Weights of a small GPT-style language model, trained from scratch on English Wikipedia: MLP 1024 SwiGLU, 427M tokens.
MLP neurons of a small language model. Each row is named by its layer, matrix (gate and up: input weights; down: output weights) and neuron, and shows model dimensions 304-367. Each number is 200 + 20 x the weight over its row's rms, rounded and kept within 0 to 999. A neuron's up and down rows have the sign that makes its largest values positive.
Before each neuron's rows, "fires before" lists the tokens most often just after its 100 highest values on Wikipedia text that the model never trained on; "fires on" lists the tokens most often at its 100 highest values on Wikipedia text that the model never trained on.

fires before: "0", "1", " ", "%", "ar", "4"
fires on: "0", ".", " ", " /", "g", "aw"
L4.gate927,222,169,196,220,207,165,185,197,186,196,192,196,212,186,213,244,189,189,239,183,199,185,197,204,204,138,193,175,191,190,162,198,187,184,225,218,243,207,200,196,196,170,207,227,181,195,217,157,188,211,221,176,209,204,176,191,195,196,199,207,212,188,198,177
L4.up927,199,222,176,236,234,221,207,224,211,175,233,188,201,211,192,203,215,211,160,218,207,220,129,183,206,183,206,218,214,172,203,194,207,263,188,259,219,215,219,219,188,180,208,205,199,198,210,221,209,206,195,229,187,204,232,192,206,196,176,178,214,213,199,211
L4.down927,181,203,205,208,192,212,213,235,219,201,209,205,186,216,201,200,173,207,220,208,209,219,226,198,209,220,207,219,198,213,188,228,160,139,179,189,218,204,199,196,211,177,197,209,209,191,187,179,198,196,208,166,194,195,186,187,181,208,224,227,171,215,185,192

fires before: "==", ",", "The"
fires on: "\n", "5", "s", "6", "4"
L4.gate924,184,191,170,193,226,196,160,187,224,199,201,175,190,219,176,182,200,194,224,203,196,204,206,217,204,193,148,204,220,202,183,168,205,198,192,214,186,165,173,172,210,197,184,222,230,204,241,204,211,199,193,177,205,185,206,197,210,240,233,238,187,219,197,190
L4.up924,178,211,190,185,172,149,216,225,153,203,182,157,204,231,181,242,157,188,182,204,212,195,202,182,170,204,208,213,219,188,165,223,203,216,180,228,199,210,211,214,224,220,193,209,196,191,174,195,221,217,170,220,201,185,150,193,175,196,206,206,233,213,232,187
L4.down924,226,177,199,187,218,223,232,201,220,255,219,214,211,194,197,212,223,204,217,190,213,206,195,169,202,210,199,167,210,230,149,192,230,204,165,194,190,195,168,157,206,198,206,185,211,202,224,232,217,240,198,177,178,182,208,232,221,199,202,221,181,178,199,185

fires before: " ", "0", " |", "\n", " +", " ."
fires on: " |", ":", "7", " .", ".", "1"
L4.gate340,222,220,203,180,221,207,202,180,235,228,205,176,161,219,196,231,245,233,186,196,180,203,231,187,210,206,181,211,186,199,218,198,208,218,173,220,217,213,222,209,177,175,176,172,195,200,190,215,191,204,249,182,193,167,206,216,206,235,169,175,170,206,203,168
L4.up340,206,216,193,201,192,201,200,198,231,181,171,200,165,189,229,217,196,184,220,177,215,192,176,230,194,218,180,217,199,180,207,207,193,244,233,201,175,201,206,178,217,175,211,189,201,202,200,213,217,180,188,199,175,225,199,186,195,143,197,177,206,225,218,202
L4.down340,193,222,182,205,194,206,203,190,201,201,176,189,196,237,204,220,215,215,190,205,221,212,169,224,189,199,211,184,179,192,223,183,228,244,191,223,213,175,206,202,176,208,159,216,215,226,236,210,179,232,206,185,213,210,206,198,167,234,157,178,224,199,203,185

fires before: "0", "2", "1", ",", " in", "-"
fires on: "0", "1", "rd", " third", " first"
L4.gate574,246,219,180,223,199,171,185,212,214,207,175,196,194,199,184,202,181,231,161,173,234,179,162,145,173,164,217,176,183,200,205,201,204,173,198,204,214,182,220,206,199,195,183,195,226,251,191,168,176,206,179,173,201,238,233,232,188,199,190,194,200,219,194,229
L4.up574,184,215,196,249,149,181,161,209,218,198,205,181,185,188,176,188,161,191,156,229,203,216,218,237,187,233,204,191,190,190,200,205,205,214,196,226,197,197,166,192,205,239,194,216,234,218,174,216,195,186,189,191,196,189,238,189,197,206,161,187,177,191,213,207
L4.down574,174,221,207,188,195,208,189,212,194,197,177,199,213,190,171,176,188,218,204,168,197,188,176,195,186,211,208,216,202,189,189,219,220,181,227,205,216,202,190,219,223,200,195,177,179,212,203,201,199,247,162,206,216,203,230,244,212,178,205,196,197,195,171,205

fires before: "\n"
fires on: "==", "===", " =="
L2.gate117,176,195,210,200,174,197,192,209,198,190,190,157,209,178,193,231,217,196,209,211,222,180,232,230,202,171,184,179,220,227,228,179,217,186,206,209,202,199,224,186,201,184,243,198,181,228,186,203,208,183,206,186,179,152,221,206,212,181,169,216,229,183,206,139
L2.up117,208,218,188,190,193,218,204,192,188,212,221,210,208,208,218,194,194,216,250,219,212,203,205,199,197,231,206,206,198,205,190,211,222,200,172,215,173,209,196,184,227,179,190,223,217,205,213,187,211,185,210,218,252,199,229,209,199,201,206,204,196,208,202,182
L2.down117,165,204,211,203,194,206,203,205,209,170,174,170,222,181,179,225,197,179,184,212,213,184,181,229,169,189,224,152,220,207,196,187,210,238,202,229,215,207,199,182,167,206,202,196,194,189,205,184,215,180,179,208,185,180,194,206,243,187,203,194,198,178,180,198

fires before: " |", "5", "1", ":", "3", "4"
fires on: " ", "1", "7", "5", "2", "3"
L2.gate560,211,220,168,183,202,234,218,244,211,192,190,214,170,188,216,184,216,191,201,210,227,214,218,204,190,201,219,152,199,180,196,171,244,195,211,228,188,201,209,215,190,194,240,243,210,173,174,213,245,219,207,187,207,151,195,213,204,195,180,157,195,205,202,202
L2.up560,239,182,248,195,177,207,179,186,237,175,214,179,158,188,199,207,209,213,186,202,190,199,187,183,206,197,185,190,204,222,182,230,219,209,181,202,227,217,185,214,220,205,224,240,182,169,174,201,169,199,235,216,192,228,150,201,202,217,215,177,172,173,225,199
L2.down560,200,179,216,198,201,191,180,214,193,198,184,213,217,215,187,209,178,200,206,185,190,201,203,193,217,178,210,217,208,191,192,217,203,200,217,213,195,200,197,220,219,245,238,222,177,158,170,209,201,181,227,193,219,152,217,232,218,213,229,234,172,163,193,171

fires before: "\n", "-", "l", " "
fires on: "\n", " term", "ure"
L2.gate260,189,213,241,188,171,183,225,220,207,201,237,177,191,224,172,209,191,156,200,204,242,190,182,228,210,165,235,214,185,202,196,164,207,183,204,223,202,189,169,197,223,185,176,195,231,232,198,239,206,216,211,213,237,239,197,216,218,178,189,191,184,177,173,189
L2.up260,216,173,189,176,178,171,174,192,210,196,231,184,176,194,172,174,193,195,249,162,220,198,209,199,188,193,231,211,221,202,221,190,194,169,178,206,229,206,218,200,184,184,229,215,188,227,226,232,195,206,179,215,217,200,159,202,221,250,175,184,190,183,214,164
L2.down260,178,173,178,178,188,189,183,219,170,185,181,237,190,222,240,187,199,177,200,197,210,216,203,208,208,238,183,220,199,190,233,187,216,190,193,185,195,202,226,197,200,195,156,186,219,201,185,212,222,176,217,194,182,218,199,216,218,190,178,205,239,187,201,194

fires before: "0", ",", "1", "8", "5"
fires on: "3"
L4.gate320,190,229,197,183,218,208,206,203,185,186,215,196,212,199,209,186,190,232,203,215,222,229,218,165,198,160,235,179,165,192,194,199,165,193,212,194,203,204,183,161,186,198,209,215,196,213,217,183,215,189,181,179,191,209,187,188,167,200,183,203,190,192,208,216
L4.up320,193,189,227,208,194,184,224,239,178,175,204,169,196,187,228,191,215,212,218,196,175,177,240,199,188,168,205,217,192,255,166,216,183,193,188,224,207,202,195,236,212,197,232,189,197,187,202,215,219,191,225,187,168,198,202,204,186,200,177,177,201,221,157,181
L4.down320,181,198,175,206,174,182,194,209,184,197,205,195,218,219,215,187,190,185,187,166,180,197,211,206,213,182,204,178,169,198,226,198,214,157,212,197,184,192,201,179,169,236,189,186,183,212,211,213,213,206,172,200,186,188,193,165,205,182,193,187,223,209,177,218

fires before: "or", " the", "-", "aire"
fires on: " of", "ig", " All", " two"
L4.gate124,187,206,207,218,225,201,211,201,174,183,200,210,213,201,180,194,213,172,187,198,193,164,196,214,204,183,180,193,195,186,177,206,197,180,216,241,213,207,208,203,234,231,209,210,186,195,178,190,193,225,251,187,208,220,190,237,207,204,214,194,152,213,180,201
L4.up124,177,190,171,179,199,201,187,205,205,217,200,191,197,201,189,188,226,228,185,224,219,187,224,198,222,180,214,200,201,200,226,181,208,173,207,183,182,213,197,187,200,212,196,204,206,182,179,180,195,177,194,190,170,240,195,184,238,209,197,194,182,190,220,188
L4.down124,206,224,213,195,223,197,200,218,197,189,216,182,194,213,224,178,236,205,238,169,175,156,209,179,220,200,206,231,223,196,238,223,229,214,184,225,194,229,217,207,216,189,196,210,199,205,217,213,164,181,181,222,215,194,197,195,209,153,221,198,206,199,216,225

fires before: "S", "0", "5", "4", "2"
fires on: "."
L2.gate916,202,184,214,191,198,204,200,176,206,217,221,241,200,170,183,250,161,192,203,201,203,216,209,199,172,184,196,165,185,215,197,230,158,205,251,215,236,193,191,213,222,215,190,221,178,207,189,227,195,187,217,198,173,179,236,214,207,197,221,228,187,169,207,169
L2.up916,193,170,197,228,189,203,190,205,175,191,202,242,187,231,235,156,165,198,137,173,178,190,191,184,172,217,216,208,222,206,191,188,210,208,191,174,179,189,213,138,202,156,220,237,208,226,192,175,218,190,198,164,199,177,175,219,207,241,177,212,171,215,212,163
L2.down916,198,218,180,218,214,210,163,193,177,211,188,227,210,198,200,201,159,205,167,219,167,211,235,212,172,196,191,187,194,183,189,227,183,206,161,203,227,224,200,206,187,173,227,228,207,202,208,248,212,171,178,244,196,184,215,192,202,224,190,204,184,230,195,171

fires before: "\n", " and", " is", " (", " |", " in"
fires on: ")", "\""
L2.gate249,196,230,241,203,242,214,223,210,213,163,212,164,191,197,203,211,191,195,188,181,218,201,216,211,191,189,180,196,197,198,185,206,187,202,197,197,193,188,192,206,213,249,203,224,188,209,187,181,176,179,218,244,226,202,188,241,206,172,233,253,171,172,183,208
L2.up249,260,225,195,182,176,230,213,242,170,184,206,181,196,201,197,191,159,210,172,206,190,214,217,204,183,238,211,180,200,184,204,225,186,175,212,220,186,205,169,192,194,172,195,241,166,221,219,167,220,183,218,212,191,200,189,206,236,193,238,186,202,230,174,152
L2.down249,171,203,202,188,250,174,149,182,234,165,243,186,198,179,165,234,192,211,222,188,235,188,198,204,184,188,152,183,187,193,185,220,187,175,181,179,212,215,214,229,200,201,219,218,195,200,214,214,194,234,184,210,242,194,197,214,157,197,227,206,216,166,201,187

fires before: "|", " a"
fires on: "\n", " as", " which"
L4.gate565,176,208,196,212,198,196,196,199,200,189,207,235,218,226,207,214,247,230,196,171,236,200,239,198,173,218,212,210,192,224,188,197,213,215,191,221,200,190,213,186,218,194,224,190,193,215,152,182,174,214,177,229,192,215,174,170,225,209,217,221,171,197,189,203
L4.up565,217,186,196,188,239,178,188,213,210,205,225,223,237,182,145,197,224,209,203,183,210,194,227,154,169,167,214,203,197,189,180,207,221,204,203,184,187,187,204,184,216,241,224,188,194,221,180,198,172,192,202,211,212,190,209,178,237,200,193,180,186,186,168,186
L4.down565,210,230,212,194,197,175,211,189,207,193,226,208,188,208,206,190,207,160,177,222,184,234,220,185,186,207,173,156,204,196,191,199,217,205,195,202,210,221,202,200,230,192,198,201,195,247,187,225,222,229,191,217,175,246,210,214,247,189,190,195,154,200,202,195

fires before: " |", "|", "-", ":"
fires on: "\n", " %", " Votes", "″"
L4.gate440,182,240,194,198,184,223,156,199,186,206,219,203,167,180,215,208,223,171,165,203,159,208,205,173,210,255,165,170,162,187,218,230,193,193,185,195,203,216,190,201,189,177,225,210,252,184,229,203,193,210,213,183,201,224,175,207,188,215,202,217,181,220,198,224
L4.up440,176,223,190,226,200,175,226,199,206,209,165,215,190,192,179,181,190,199,182,186,186,202,193,195,177,174,167,183,199,211,226,194,201,207,200,221,172,175,171,200,171,234,179,208,192,208,211,207,202,204,197,213,195,192,220,183,200,227,191,175,229,235,212,220
L4.down440,204,234,210,207,224,213,191,211,203,200,189,203,182,200,180,165,209,212,195,206,205,185,210,196,186,214,222,202,210,227,211,166,198,182,206,198,210,197,161,240,190,192,211,181,184,268,178,197,205,176,172,197,173,219,181,223,201,211,191,220,155,207,233,225

fires before: "\n", " Up"
fires on: "\n", "en"
L2.gate815,182,215,196,230,204,203,179,170,182,193,205,212,180,172,194,238,187,204,197,193,186,203,233,188,224,215,196,192,207,215,198,161,185,225,181,195,184,218,233,228,186,181,210,217,217,174,254,162,222,194,198,218,201,204,202,219,225,195,228,184,205,179,179,210
L2.up815,194,206,203,211,212,191,207,210,178,177,207,184,188,176,214,212,188,194,205,193,223,209,179,157,193,202,209,187,215,175,173,198,226,207,196,168,215,245,213,190,224,208,235,153,188,208,198,236,191,156,198,200,189,183,151,194,202,205,215,224,170,206,213,189
L2.down815,186,192,224,194,202,205,191,212,228,167,173,205,230,189,199,182,198,214,212,164,228,193,193,198,198,215,229,189,226,227,193,203,170,167,223,201,223,215,174,197,174,228,184,199,205,169,210,205,173,225,208,160,247,206,219,242,200,165,186,218,195,200,191,195

fires before: "s", "E", "C"
fires on: "'", "-", "/", " /"
L2.gate646,196,238,172,182,199,195,212,180,191,208,195,229,215,186,220,195,232,225,183,248,218,186,209,197,175,216,199,182,167,209,196,176,188,162,213,202,179,196,182,184,187,196,220,190,199,223,179,155,182,189,176,210,185,206,222,204,173,202,228,173,219,200,176,191
L2.up646,212,211,224,209,188,177,240,203,240,207,154,171,206,207,205,189,165,185,210,168,236,213,232,200,211,196,202,174,187,203,197,201,200,207,223,198,187,252,210,180,167,223,210,192,200,217,157,194,194,202,186,207,177,180,207,190,224,184,195,183,176,212,192,168
L2.down646,144,209,192,189,210,181,192,186,214,182,178,223,210,230,183,190,196,228,203,256,217,167,208,225,215,203,183,205,168,237,228,247,207,212,184,204,186,177,206,201,245,189,227,204,214,211,194,227,181,214,216,204,208,199,215,170,212,212,204,186,249,213,213,196

fires before: ",", " the", " he", " it"
fires on: ",", " when", ":", "5", "4", "6"
L4.gate377,167,206,191,209,206,163,227,184,179,224,205,241,205,194,181,184,217,191,205,198,230,196,213,222,177,181,220,228,179,211,187,218,172,197,211,229,205,250,211,208,203,211,203,204,226,189,177,217,185,205,178,186,202,180,209,179,170,195,190,208,197,194,198,196
L4.up377,216,216,219,184,197,208,179,209,217,169,223,207,199,199,200,204,189,185,202,183,204,168,204,200,179,193,180,229,196,148,183,155,201,168,201,198,165,182,190,235,251,215,208,195,205,199,139,207,212,194,198,172,192,214,207,221,183,230,225,212,190,201,197,212
L4.down377,209,220,194,183,201,202,181,127,235,197,207,208,178,231,201,189,198,204,187,231,178,201,241,202,207,190,176,168,209,185,205,183,230,243,219,195,186,201,223,172,192,202,239,199,218,219,201,217,190,163,205,210,193,183,188,202,174,192,217,209,170,215,196,210

fires before: "\n", "The", "A", "-", ","
fires on: "\n"
L4.gate693,205,212,202,183,202,206,191,244,201,187,212,214,192,207,190,193,223,204,184,192,227,201,217,184,193,185,204,187,194,191,199,185,180,158,164,178,197,181,191,213,222,184,199,185,194,197,214,236,158,198,231,215,190,178,191,216,190,213,235,184,200,168,174,186
L4.up693,179,175,177,221,183,192,216,219,247,188,174,207,250,192,209,198,197,216,187,186,224,206,172,179,172,252,198,166,177,197,175,192,193,267,186,200,218,191,214,190,191,200,160,206,236,201,211,234,199,206,199,214,205,200,192,205,203,218,181,190,192,207,203,189
L4.down693,194,202,176,209,231,233,235,192,172,200,209,192,232,226,203,190,210,198,218,179,190,192,165,216,216,181,212,163,190,222,193,203,218,185,196,193,209,174,205,208,200,221,194,210,191,200,184,233,193,197,192,203,195,228,239,208,203,196,173,190,205,213,242,201

fires before: "1", "2", "7", "4"
fires on: " "
L4.gate564,193,187,235,211,209,203,223,192,211,207,205,219,203,230,186,194,181,187,222,190,177,224,235,207,191,212,150,157,193,192,187,210,209,201,189,223,216,198,227,210,166,209,210,143,224,221,199,210,191,221,173,173,187,189,209,184,178,237,226,188,201,225,234,236
L4.up564,185,208,232,202,188,211,181,167,223,211,225,178,218,194,197,166,197,198,214,210,193,200,214,216,198,206,194,188,207,190,194,193,204,229,208,207,232,209,184,163,203,222,182,229,187,196,241,217,209,180,185,199,195,186,211,186,212,229,208,154,173,230,192,150
L4.down564,195,225,206,204,204,229,238,198,187,201,178,145,180,173,260,178,158,192,177,202,194,230,188,187,222,210,191,208,174,151,209,186,201,194,178,206,182,207,194,184,175,187,211,213,211,217,177,234,198,169,182,170,211,178,191,203,197,188,224,211,209,200,181,215

fires before: "\n"
fires on: "===", " ==", "==", " ==="
L2.gate585,211,213,191,206,204,190,204,205,178,206,202,200,205,234,189,205,200,207,185,242,204,221,195,182,171,200,184,187,216,190,197,185,209,202,181,201,187,211,172,203,178,207,213,203,206,232,175,224,215,221,217,234,203,167,186,228,170,227,201,193,202,215,231,168
L2.up585,201,197,180,198,186,159,217,231,199,213,192,217,223,177,214,186,196,169,198,222,213,189,221,198,226,167,172,181,197,191,210,189,181,197,201,200,183,204,241,211,161,179,175,211,218,220,206,228,210,232,179,196,179,183,201,193,197,206,211,164,195,219,205,168
L2.down585,194,182,213,203,205,229,212,213,211,192,197,257,173,184,174,188,240,180,189,199,218,169,202,194,228,176,190,193,207,188,209,190,202,183,174,198,224,205,194,213,181,182,195,188,203,225,207,194,192,194,216,195,214,181,198,191,215,216,196,156,187,230,183,199

fires before: "s", ".", " of", "als"
fires on: "'", "e"
L2.gate655,194,206,182,189,201,196,240,216,208,177,162,215,151,180,230,198,227,209,206,220,210,198,194,169,201,169,217,192,202,230,205,198,181,201,200,191,221,211,221,200,178,181,230,216,230,201,203,202,222,180,198,192,190,214,197,214,194,207,182,212,200,188,192,202
L2.up655,233,185,195,194,182,229,177,208,205,198,212,200,180,202,159,170,200,199,217,192,212,214,200,218,202,161,233,184,190,200,216,188,200,174,170,229,195,199,195,214,172,204,209,206,175,190,221,205,169,181,199,231,171,217,197,207,169,246,189,167,233,203,214,181
L2.down655,204,225,207,228,198,221,198,209,200,219,225,184,207,208,188,171,218,184,206,209,201,205,203,225,181,199,184,249,178,204,186,172,207,224,196,217,197,231,204,218,222,231,208,198,195,196,216,193,192,196,213,183,185,196,195,192,192,203,174,185,237,209,182,188

fires before: "s", ")", ",", ");", ":"
fires on: "'", "4", "f", "red", "8"
L2.gate344,206,188,198,229,235,180,220,209,240,181,218,208,234,200,252,170,205,193,236,192,169,188,189,166,205,213,189,169,197,215,185,166,181,219,182,205,188,205,229,196,196,191,213,206,180,202,171,233,219,242,207,177,196,210,183,186,193,210,185,210,183,207,192,180
L2.up344,223,243,234,229,181,176,224,218,193,211,222,204,222,196,180,196,189,235,195,206,221,218,223,172,205,187,195,192,206,184,205,182,148,173,240,225,225,213,202,236,233,210,190,216,189,210,211,206,220,204,197,192,195,211,260,221,156,233,207,215,192,181,159,151
L2.down344,197,197,227,215,187,172,224,207,201,195,181,172,193,195,169,190,187,164,176,200,202,200,196,192,232,197,217,174,207,217,221,226,186,206,185,218,185,240,191,154,218,206,216,243,232,183,181,176,198,210,199,184,214,174,204,223,183,198,237,224,204,206,214,220

fires before: "\n", ")", ".", "istry"
fires on: "==", " ==", "7", "d", "m", "==="
L4.gate421,220,196,164,195,177,202,181,170,226,174,163,202,183,211,218,228,186,206,158,220,190,228,203,192,185,208,147,212,201,213,190,219,197,221,215,217,201,170,209,184,205,211,197,242,222,218,169,192,180,182,178,206,218,191,193,205,227,191,179,196,168,199,184,204
L4.up421,176,166,201,209,195,221,222,208,210,184,218,190,207,183,206,247,201,220,177,237,230,207,202,226,210,198,190,181,212,224,234,212,231,156,176,183,187,182,178,197,194,236,246,187,189,188,215,208,228,227,183,213,186,194,217,202,185,195,167,183,221,220,175,187
L4.down421,222,184,223,179,182,181,197,209,206,209,213,209,212,234,190,227,186,198,208,221,226,181,194,182,204,189,208,204,202,183,187,197,203,167,178,174,240,219,174,167,185,188,144,207,199,208,196,237,211,203,206,198,197,217,203,205,211,173,206,156,185,166,166,193

fires before: " ", ",", " of"
fires on: ",", "3", "4"
L4.gate216,180,144,194,207,207,201,188,173,203,201,190,192,210,162,191,175,170,217,175,210,194,222,188,189,162,224,248,195,207,195,189,209,162,248,229,215,205,234,198,230,167,205,196,204,201,182,204,159,199,173,180,195,202,196,203,221,203,210,207,204,188,180,189,216
L4.up216,198,194,187,219,214,177,224,200,221,172,173,215,193,217,198,193,232,225,197,220,222,197,234,219,195,183,193,188,182,190,225,169,227,209,197,203,209,159,209,161,224,216,241,214,196,170,222,231,195,214,205,221,209,195,195,199,204,220,205,219,179,192,175,197
L4.down216,219,179,206,212,213,178,194,212,189,199,187,215,204,161,205,181,174,167,193,203,206,185,213,218,203,195,179,237,186,200,198,184,181,181,186,199,187,192,228,208,228,198,214,177,187,152,221,200,178,207,230,198,190,183,207,215,199,247,211,198,184,223,195,229

fires before: "\n", "ing", "ology"
fires on: "==", " ==", "ron", "er", "uck", "ant"
L2.gate489,183,193,176,218,184,204,195,183,231,173,207,219,214,209,169,222,213,203,217,213,195,174,224,185,163,253,196,174,183,224,202,183,199,194,206,199,204,218,234,160,224,197,187,235,163,212,207,200,202,182,224,226,197,214,199,181,229,209,181,203,182,220,213,179
L2.up489,213,168,201,188,235,182,192,222,170,177,209,205,156,195,215,176,220,187,206,199,207,194,225,192,196,191,191,163,221,209,192,193,181,177,199,168,186,211,240,206,232,198,190,225,192,198,204,176,212,183,234,213,201,186,216,219,201,184,159,198,182,202,194,190
L2.down489,233,194,170,203,170,184,215,195,214,193,204,185,214,198,209,154,193,191,176,171,210,161,180,208,186,208,205,201,217,194,208,207,209,231,200,208,184,226,192,189,174,193,226,203,239,183,213,194,220,168,189,179,222,181,224,221,205,200,194,158,243,196,218,203

fires before: "\n", "==", " ==", "-"
fires on: "\n", " History", "Biography"
L4.gate75,211,200,212,204,167,203,163,197,214,189,190,182,210,190,201,206,174,183,177,204,168,201,203,220,194,208,189,215,201,224,160,208,210,193,200,231,205,169,190,204,215,194,187,197,199,191,197,220,207,184,187,184,188,169,212,219,213,205,223,194,162,210,198,218
L4.up75,215,188,183,187,193,188,184,204,184,198,230,196,227,162,224,203,175,209,157,170,184,159,164,212,203,188,194,189,216,226,171,204,196,185,196,218,179,205,197,192,189,223,186,211,175,225,200,183,232,154,198,232,179,215,205,213,226,229,236,163,185,222,224,233
L4.down75,180,212,203,223,222,179,194,174,178,205,205,200,225,198,268,248,184,202,204,166,183,230,180,188,198,227,172,212,225,192,197,203,199,166,183,205,194,223,193,193,207,221,151,206,184,215,220,183,207,168,205,194,218,189,220,209,229,201,182,188,242,194,200,192

fires before: "\n", "-", "|", ")", " AD"
fires on: "\n", "==", "===", "9", "8"
L4.gate358,218,215,207,242,167,180,211,218,220,189,194,194,202,194,210,207,246,228,220,218,216,208,172,231,221,230,168,155,168,223,167,176,175,204,204,212,187,222,202,194,225,187,164,219,210,200,202,192,235,175,194,196,211,180,216,202,191,189,218,197,177,174,223,200
L4.up358,219,223,186,183,186,211,236,210,214,198,183,210,176,180,165,218,201,203,202,209,220,203,196,189,205,202,219,184,205,191,232,219,174,229,227,168,204,241,171,237,205,226,209,213,170,221,202,194,162,212,206,174,232,195,207,219,193,188,185,204,175,221,204,199
L4.down358,175,206,194,237,188,212,231,173,229,212,181,165,193,201,177,204,189,181,193,204,184,216,211,222,195,197,171,158,199,221,177,183,174,222,230,184,190,217,148,206,215,223,166,216,189,190,222,198,221,192,182,197,229,189,209,262,210,222,179,213,182,193,203,213

fires before: "0", "s", "-", "2", "7", "8"
fires on: "9", "8", "0", "5"
L4.gate539,141,188,176,202,181,194,161,206,173,208,198,164,192,191,170,193,212,201,223,207,193,180,181,215,171,195,201,218,202,230,212,182,217,166,181,233,189,191,222,222,207,197,183,202,182,207,193,160,207,240,177,198,212,210,204,225,211,202,186,177,197,193,173,210
L4.up539,178,149,202,211,185,174,178,194,167,217,198,182,204,194,203,218,207,203,203,211,189,169,187,219,186,201,180,202,176,238,192,203,184,189,178,210,163,185,179,210,158,201,189,187,149,200,223,153,206,204,214,186,191,201,209,199,219,187,239,168,208,191,224,197
L4.down539,163,159,192,220,203,182,199,203,197,204,188,248,220,238,225,199,219,168,186,222,202,221,187,187,216,229,173,204,184,176,182,198,202,212,202,165,227,179,173,200,178,196,163,235,229,204,207,202,179,201,210,207,255,195,202,168,216,192,228,209,170,184,182,196

fires before: " |", ")", "%", "LC", "2", "5"
fires on: "1", "3", "7", "4", "C", "9"
L2.gate121,249,167,187,216,201,240,219,218,215,201,189,185,205,184,187,176,175,191,193,185,222,203,241,193,178,217,231,178,203,180,195,228,190,200,211,209,185,190,172,181,200,204,201,227,181,224,202,196,193,186,190,208,183,213,205,202,188,192,213,210,208,190,225,193
L2.up121,218,194,180,209,199,199,201,215,202,205,205,217,205,205,199,193,233,177,210,186,195,174,213,160,195,193,206,170,221,181,198,184,218,177,196,169,200,192,188,198,194,221,211,192,204,193,195,239,176,234,172,197,194,196,172,234,181,191,226,152,216,227,221,159
L2.down121,255,156,201,196,209,203,226,173,231,204,176,215,195,218,186,206,217,199,184,203,182,183,221,179,183,192,211,199,211,197,218,210,205,221,206,184,183,207,185,215,231,227,213,245,203,229,187,180,185,199,194,212,226,209,211,225,169,202,219,199,208,207,234,193

fires before: " |", " ", "0", ".", "%", " ."
fires on: "0", " |"
L2.gate653,203,242,226,166,200,182,211,204,213,208,184,160,190,188,185,224,195,216,163,146,218,210,213,204,206,200,190,187,187,164,167,199,212,208,223,211,201,208,198,182,233,222,209,220,211,193,209,208,225,178,201,223,199,148,196,238,225,201,194,192,207,220,217,178
L2.up653,209,241,187,252,183,214,165,158,198,176,193,202,201,198,192,200,202,180,200,197,194,217,184,219,202,205,168,195,209,198,216,171,205,190,238,234,197,195,174,205,217,201,191,187,214,228,184,197,176,209,189,219,246,200,204,185,243,195,206,211,190,230,215,195
L2.down653,207,216,198,179,229,201,217,192,219,207,191,173,196,189,206,230,193,196,186,185,213,232,169,179,212,217,174,209,202,191,195,231,209,189,185,195,214,225,188,191,197,181,145,217,201,157,191,218,198,213,226,160,165,185,169,180,219,190,170,225,210,200,208,221